Part of a small language model's weights.
Size: width 256, 4 heads of 64, MLP 768 SwiGLU.
Architecture: RMSNorm before each block, no biases in attention or MLP, untied embeddings, attention and MLP in parallel.
MLP neurons of a small language model. Each row is named by its layer, matrix (gate and up: input weights) and neuron, and shows model dimensions 0-255. Each number is 500 + 40 x the weight over its row's rms, rounded and kept within 0 to 999. Numbers have three digits each. A neuron's up and down rows have the sign that makes its largest values positive.
After each neuron's rows, "fires after" lists the tokens most often just before its 100 highest values on Wikipedia text that the model never trained on.

L4.gate218:428450496567452478469506537522492573489477557479496571540423459492502526457516478444533441502551495499453500492467464485477488479461540496508607497521528526426468445476399516493522460528549493464531515513444469462445515543486607569509515477441497526475426508484532490473540513487527507530557499456515499578610527529498578486510515501467521499544456551505505520491465410537524482488537458480545477460496460486504496555458492484497467512420463508514525553536440519508458498482505502536434539504532459514539425468496508485429404574534507476469524474553476524472445530446446476531504522466460498444555524487547511488485518551542475451548534463505464452477451497494448492529521529462562480488614432570473489584541493573585533463444460598509507521507489513429483510518539471
L4.up218:507479587515464535570516523460478537502455504433459405476432498474421487547455528546479464504562529452530428463457527514558511464525555550509531485495559507521504459529492476458544455488455452466489506547536523433476565485492506484467481525454454600500456450503525534482411493546448518486563433492511496504496481505517463470539500449477502441460551515485520491477505489544502623490513569563441498516468441519410517455511516449504464528467507495570521521475473475479546528514504497507475507473545465478491492504530504570525541550510498514498481526463445547513540583552506538624496491486442416455451542608472411494520498511510530472508563529444556434488528518495493548457475539512483523454534431489496496453455507478466492451476483538482461514432590501519466504488572588
fires after: " the", " A", " El", " an", " a", " his"

L13.gate522:562414422574523529499485522531495440436468469494444492553462537419536508510518518512546565499533526445485469503403417454538440548477571460534427546535557509498464479452472524397529484467511503536529506486536457422476500467531514503557503488543520483543458440550547451443509499496532494465532554504450460551524513515491448519502486472507605483542518546578548541514503578496466494497501432508504535491475525569490495525489476537474524512524558537536561526433491526523499528445493538491496470565527552488480522522508516628432491521414454539559537553499523452526572545479448472488552487515472530471436593496553435507509538535488485504483490493441534537546503440535507521501455491552509527469571456497452511479464523517557546496512432519504444402537499487491509505506473503
L13.up522:480584537510518522498495563427543500480516456511549597518497464412511513468470552535501554527594395501438469528469493480437452484532478585440501515494529504496451407545465456505460504441445466536538568508487500452585465547476513488492499494547488512563564518468504523446470489528472556504465515498476546498485565480485511599511544505498502552533401509471597478507522527511503629475482534551481438493520472562489501491521582527429463536478522460490483496431488476480504480472546562470491514450442492461489474512483496480507514537358541479495517507547522464497454485512498499508540452458491517473583488488485486507490491514536461541498530524531448515437551517443547442449498486489507496491459513520525531529505484507505543535427571486489488444626533517468556513483466526
fires after: "\n", " 3", "\"", " Vol", ")"

L10.gate565:447467497534480533501454584560467536447388540398543496492498499517546586533516580481534545540458489578508549514479482461485478506492471509435596426580431493413419471454496525506522527493482486515596521483528502526439390485544539539383530525457496504517542572560502497570509481545443506471517445484486483523541450462480542481543549476512489499491466505591490493452459471534492481496548467519534499486493523496488410524542516511473524523539472480451476462491484487484461549455535471477474451520510524501553539516464484545524479478489542440446528484455517482499441509528480508438617503447506518464537499555488575486478478523532514479519448496535484514531498522474480513520403515421507492541546525501575501488529455449541504448483567492579505483464498504509465558506547518
L10.up565:513444500480440445461505526535439533522548512531446496536455573539450536471533538522489467493463517556444542533491498513469514490533432509490423423553454550494511458462460519430455537498534517446478584547511498482541565501584551551534496561456601542514482492496552527431561519467454506503575469495534527482494552441536513591417508521467494548524529524517551551505486482549525517456573461427458506454551461481548508527521516510525487542516534540484483566472544500470416512536519468539493491521547578489509531519462563525533457496503461536436490412553463496541600500467505486476490481486525529515460533508452478575521447519545532467462558423520494464483523510455496507446525571536489485516496508520483473518501552493574465478470498553507516509555432441559537544620492508
fires after: " |", " a", " the", ".", " an"

L11.gate98:505552462492607517487420429487557556488519498488510544437482444520540466528439495506442484443523532457391535469507444516467427568481517513508467481482575398526528519459467544433462554450515505543484541467510495514494529521549483466506490475492566468535448511482502420492517553478455506491496505482508493498515410469439511496498492479518536503530497484437492496519512549501542529467549470472560423473505561588509488517480441447487445539490492501454531429553473450477486499594433488461503476443536446481478501506461465571500467616500526476567522532465479494449498525489522512543588476481485443465512517480484495532412511507535418526495457514497455510529453434515465472482503450481520446525486445526536545496561511497489515459550372517526517448586448517528426488477468510
L11.up98:516515555444512574474501441547444512485460532511486539485468483506566537528549486448449510372515490490437583551471374480432519455494462467528474405508485464444555529546495456455485623500529557501493467498516543493551564451469500523500467519499521511468432529505528489546452461534505555477534538505473534502502528477485498488516548445547491518504569436433520486545435522484533535519472540447528516485484497527576525490478534489451491553505470439496474593464548484494552475574472525618452509533486514424482449489489497525432457531489413476507532497464507439538498510497567480449452487525451524498474489476536522486504527536503471506437534486513486476461459455547536476498422472537546575480534531478457517465538480460507529481453450518509551473475449472551459398477450472
fires after: " |", " –", "),", " Peak"

L13.gate356:547487504470520543416496467494475516525569515508481500528441486485515553547617493575533514472479492502460458476427458487508538530484524565560530577472525474516496513450492520417523473501542506480556481455456553474559545547511486489426547518574475536481536491484524467529544427482454468432499519450538511537469456430542556493477504461489546469592410528430544471527524553482540538542467504472499542458533489482528537486485518535481510476518434551519551453505459428443524478574639491545491532474475446498512478494523454518499527499462517556431557461472498558493596479428505406501461547476432513505529514488520519436466559431536445526520555473518501494526470463504463484497496428577507519474564477484519516537517525525476557527504509532569504415463506495535487480543492558
L13.up356:482536425486443442519498580512527517488481511514512540585543480501424458486512558441533549470551493474482488430533495465538502505457508498502498532524556565444445501509450494467545514526477495562484543462496507510426433474525483484497513515456491520477487500539484541418526463548482482513503502489500523472496496434476431451460481496540487525464504509501484465536495452548491569458459472553538492484444528505521451502486512551412493528549410397522454565449449444527548567484494501456487462519516402400489516470517490460467461477508551479494544522485464526501489480476539461438582515514501509508529555474460572562466521468424536511484464499497507520495576488444507435503447493419511503595493442572422593482505456411509542466478574505412471487451526561521512430491558494
fires after: " 3", " 4", " 2", " 5", " 6", "\n"

L4.gate249:505506544577530491524606545513467522595478495444516536446420503426491536469482529551503528482503523459517473512478503544576450536458543499536511486470534484427495512461451586459505524581545511562531396560495555530476529548442477577471481470507467493543458505469568452548515483442548449487501449512489534535525537495453600525487509498429583474523570434508527492555427524532520527477613493524480480478504469547459453505476498471537458420505531509561453481442474484534541451424518484465476555493563536476521440483513512473503517542443486563440508434529518475422495509489463534528544499527502478557506545577529535497457495426472548448475513478497501516469498430555460549487545455470480480451499523538467533515506495528501543437502492477549495493445488471508442494474561476
L4.up249:480491545559492499450525509489489492492452460585479476546474578495521453456536477512506530497520488474469525522511521501442407496483520536460477511512504436491509544514494603488438489512468449553507430518466503468424556418444447540499440484550413444539474542452505476457522491518530434519469477466549540555493508493478543547479546407446508505468538531574550551551435574448557510508515575497484461461547496438442450489532443538456441524502543518539550503459463512491472563422453508498462553507529558487477483539521508508498464509508432530478525496572517501396524399485506555501479466475535454557556545504523468480445505378494508529444478468511482508490441458508509588497469455560493519523545491542473521548503548495486540423499463503465477514545481471558511541440486517
fires after: "\n", "-", " |", "E", " É"

L4.gate56:515489538514510509459608521510492584517460499472479501522484490526474547536502486507528460449495490530448479480512457465499499532497519467479574466496520497473489511520448583519560512539554490533477517497507551490499515510456540461499467524473490524464462471473513470495585512475513475466544455575444523552523544482511610517570553519519539411516495447505530499510467486546501574403544489549481560484461428507525574498394575536512487576496509474491523467488470525444507499445470531512463507593512476460526502539504564573451486611501544525479481527482521505510511546507451512540586527493470481493534581550450460526482508508485519425501516528548478467490478514503491475420477555530570489436557463560478510502449534520599536475378469504489559482418485520496501564601505449
L4.up56:447452547517462483508528427550452428430466489551457426499545499515487525500482552536518534481463510477542528487638477582453537477515529434524504457458554479460500457574542420473399540542508501488475453472504542442467475501523549488464432559575454510509522486497577533451529498424546514557476516478507558532499511506487483515518446529472490474566563470514501575588510421465541531476454576467502451524514422481490466503465509512424502503424508533504532564547445488495469513504495517465492523512423479537502478467481533576491492484482495524520530467434457501474433419510505531459513444441473455500481468453469448526593472505530537546488475495560479493405462520508482484511535448472542542479529468496490502495454483490479520442511507544468496530440557416511492497494587479
fires after: " the", " a", " an", " by", " for", " of"

L8.gate342:549521553551510500550544539477582484496505498420489484487523473399504499530470513459529548499511498460484477524528435419486466517507524532476490515565498575447531522446429541464500492583463512503520494496536430424457462501476452551491547411510419471548436507517564511451491526506467476565521453513428462564516489526462524530520476520547564474494466523466490460562466448521454435490527469449555496447471541575505434560466510489546478475469494572578514400540499485534545485493515539532465496490438507550496449470498512538557530532495506480559572517510534489476489474427507567429579570487472494556491537513521513469540512536521455464546513570455468527454413453508516465542525502467441522570532566542500480459516566525578522496529530478495524492582539498516449533480495470
L8.up342:510450471457592471494485492545555487460546547561562529543436522435470449466537473461472537463567511503506564539483489574476469548463494512441462519559503507488456531604548441463431577486493529503512489566463508471521528570490494510486473510538511468549471542529512495440479502487509512546525460493625481484457569469578509573496479557451500604466502532479476576576511464504513489402479443447513500499573547498482482501484536505497489469521463496469533495504528450486421536576507528498506452498451514502473584495367523539501572555494537551487512452542512545449551539504516555490509541485531463499476538478487499572504503490505488482514529565511504444480514479447508485549460431558540459480545542464453484496510525606583491485520482533530450498493495496533491531440505501
fires after: " |", "\n"

L4.gate99:527508498562541540406524442503464502521496524556517473454483457494483517479503533555464418501540530530524461432534401514553511540439568508494557465470459400408539476568484502518500568516586523523577473418445528497477496487452511445521470490471488529503451496453511488524563468483496547505527472493519534579594575480476551496553481499545483459507501496469517440536465458472424479521537520468532562487538483555475442512467509454504463502474521459477514562529459532461450540512508483507495480493453511472462451490504497568531544533574554520423513567410484556487548591505565486464585526471474536467585474496425513494563452495507453474528532538492533469536514554481483563498483494573518450506538450583484475522459548503460482474514473493517576506556506502479534501465514536
L4.up99:474405474466618543426524501511477521468522533460560496450463536455434505442480499487515533508426515544500517504538419527436432509534549444482501557517540542397536450536541516525531528530529551477480467499504556516442455474529548495479466511576478509478500497474488494467632530586494509509455482520445467538499550543515514534514501434454531576524449469534544496504496513448502523550509502534566491490484410554587494529455473467470565472530468451482535489433510483533521514503434516571518442543493481506470453414519452539538453548526516427505503479508495590534485489505524452468486488481507496490567507492518605507506531541534468522483543506518428495539444547536468476468571497498550537517551503453581451557479552485506486537554583485484510467512500472475461532507531547
fires after: " the", " was", " his", " an", " a", " not"

L9.gate414:515402557498552520469515475525522507485458488453582536509478544509591498469531515582509453563507487513465463513539472474552587550558505455458535528458525462487468545519499514561494481557539540569547484420433477500529516560505544481568536516541533483515533479443492504559476568497547491435501523489481556538504544501536510564446512528505500529594420454424455425517525618548509544509524495545514529507528392535505507518483482479558445490569440548494475497512493492518469425529500509416475521486529464549514490540565556506520496506539471489548530555538476521471516475487505445491484411504511512507481452498510519501511524522472512524483462570434501535521524497461406403488539450377421461493476528496483463574522517522463526501523492529555574494465473508494517489490509470
L9.up414:476488546544551470494479576518485568506482486545376508510555455473490471514491483529523527487441479569446440467513483492514476483543505551545549526455540547431479469512435496471483529492484499437525552499529436468449430483470498466595491558504445562574493526507498483451519447440449510524468478510479526519446450475576586400374510485445462469452496538497435486462526469489544609442477502519538450496586569508464401499478476526521461541538436510523477533519480498491485507524475487534513451513476493528506526448479512470508455465506538482531579549521518508505486491494525430395521539488545499565497516541494576501540503541500504566499509472531486508415478503485478502560464516457494446459462513502582463540493445442517510509520524531486471450454560558440464530527509475
fires after: "\n"

L4.gate601:531472501473526497462582528458433536477502485497506512530403473480497558477455559442454436480522429530408486517457498528526473474474494488491533467486456533498527473548475585450500482543562563483528448460518567496442465559479527507456548452517511497547407527513563440524494515431445502546487432460457479499483549542487545515584552491478543465510516448494545485558499562429471514553573488457536478475495424570544575523504559432511548473484475480486576487530474471407464469521459489513465494503498479515522468539508520530404508555522488514475523469427516496464478534497537422476506457540503511522445513411483503464508481528531473477480511448546539390442518526480468516478514528486506446452555498530440510482503460559586508451460445583470520492477444537473487471540447475
L4.up601:505467508501512540512500387516471502487522589541489462442465466498503432464513430502447439508396521476512523486501468512511469506566478445509497447543436465468523462589483523525441566488524485535457516569490557549422512483514474487431436482433536433461507515551537464481514490550464464574453484513467547466451482532502585445455462475484523495601526590451561460459445492578539508514522540548525505475516507498507517466464466395514540413447526490509547501504495537499560473480451468553470483475490410478460559504573512491492506428449483463492531521513543568469442464518497544484466529490565538474562497556489533497509503512568471487498522556471515518504498530480465508482521544441481589427498491463497493513497470542440490504477552506510494449451468426525543484476513414
fires after: " the", " A", " a", " Ep", " his", " Ele"

L4.gate495:491531493528548462480578540530505507462407533542566472494426467475541488423468479521470474480508484478506477475512418445470431521471490509492546482524487475456491493489437495497570525501609554447501484465478498485420485525531496457500512533528488528563485472459548458505485478512540514507460464502496515541493578477435568503579575574503511485555427537476509490608443522502485539508510507528506505469496478532534489478483494468498439530435541479570591489488458531546488486416501507510476467544408554450474413506526454563512430510563578573500510422491524544504488520457443504497553478470473561522543553451436463502480521483459510479502598495461471426510449433470494540539597535498539489472581516502521504570438511495533491520465467522554511504474510475452532534550535474
L4.up495:440455488500473470460487555494485460463503587465483486525478533497525477494431508530532475501435455512548494522537543467512448510522483486484541462485537494460508454467478488513487514434532546461523526469506469483463494449582505591465569527409480545479424493459452540445508471509475510487417485507453476520520547587436515602527491539491516493527508519546455537522461469592475474432502482553529518562491490509487502401552499510468458571467565496461503567440523496527487455470479516527515474446513431532528523561532495563432446438487549485449496441421544507540527507533524385554517521465468445490512498471473462498517497553447437537506542505456471465461497519490419551418539534469485446519520533535466406474484468438524478473440528527455419553453511504461513555464523444
fires after: " the", " a", " The", " G", " M"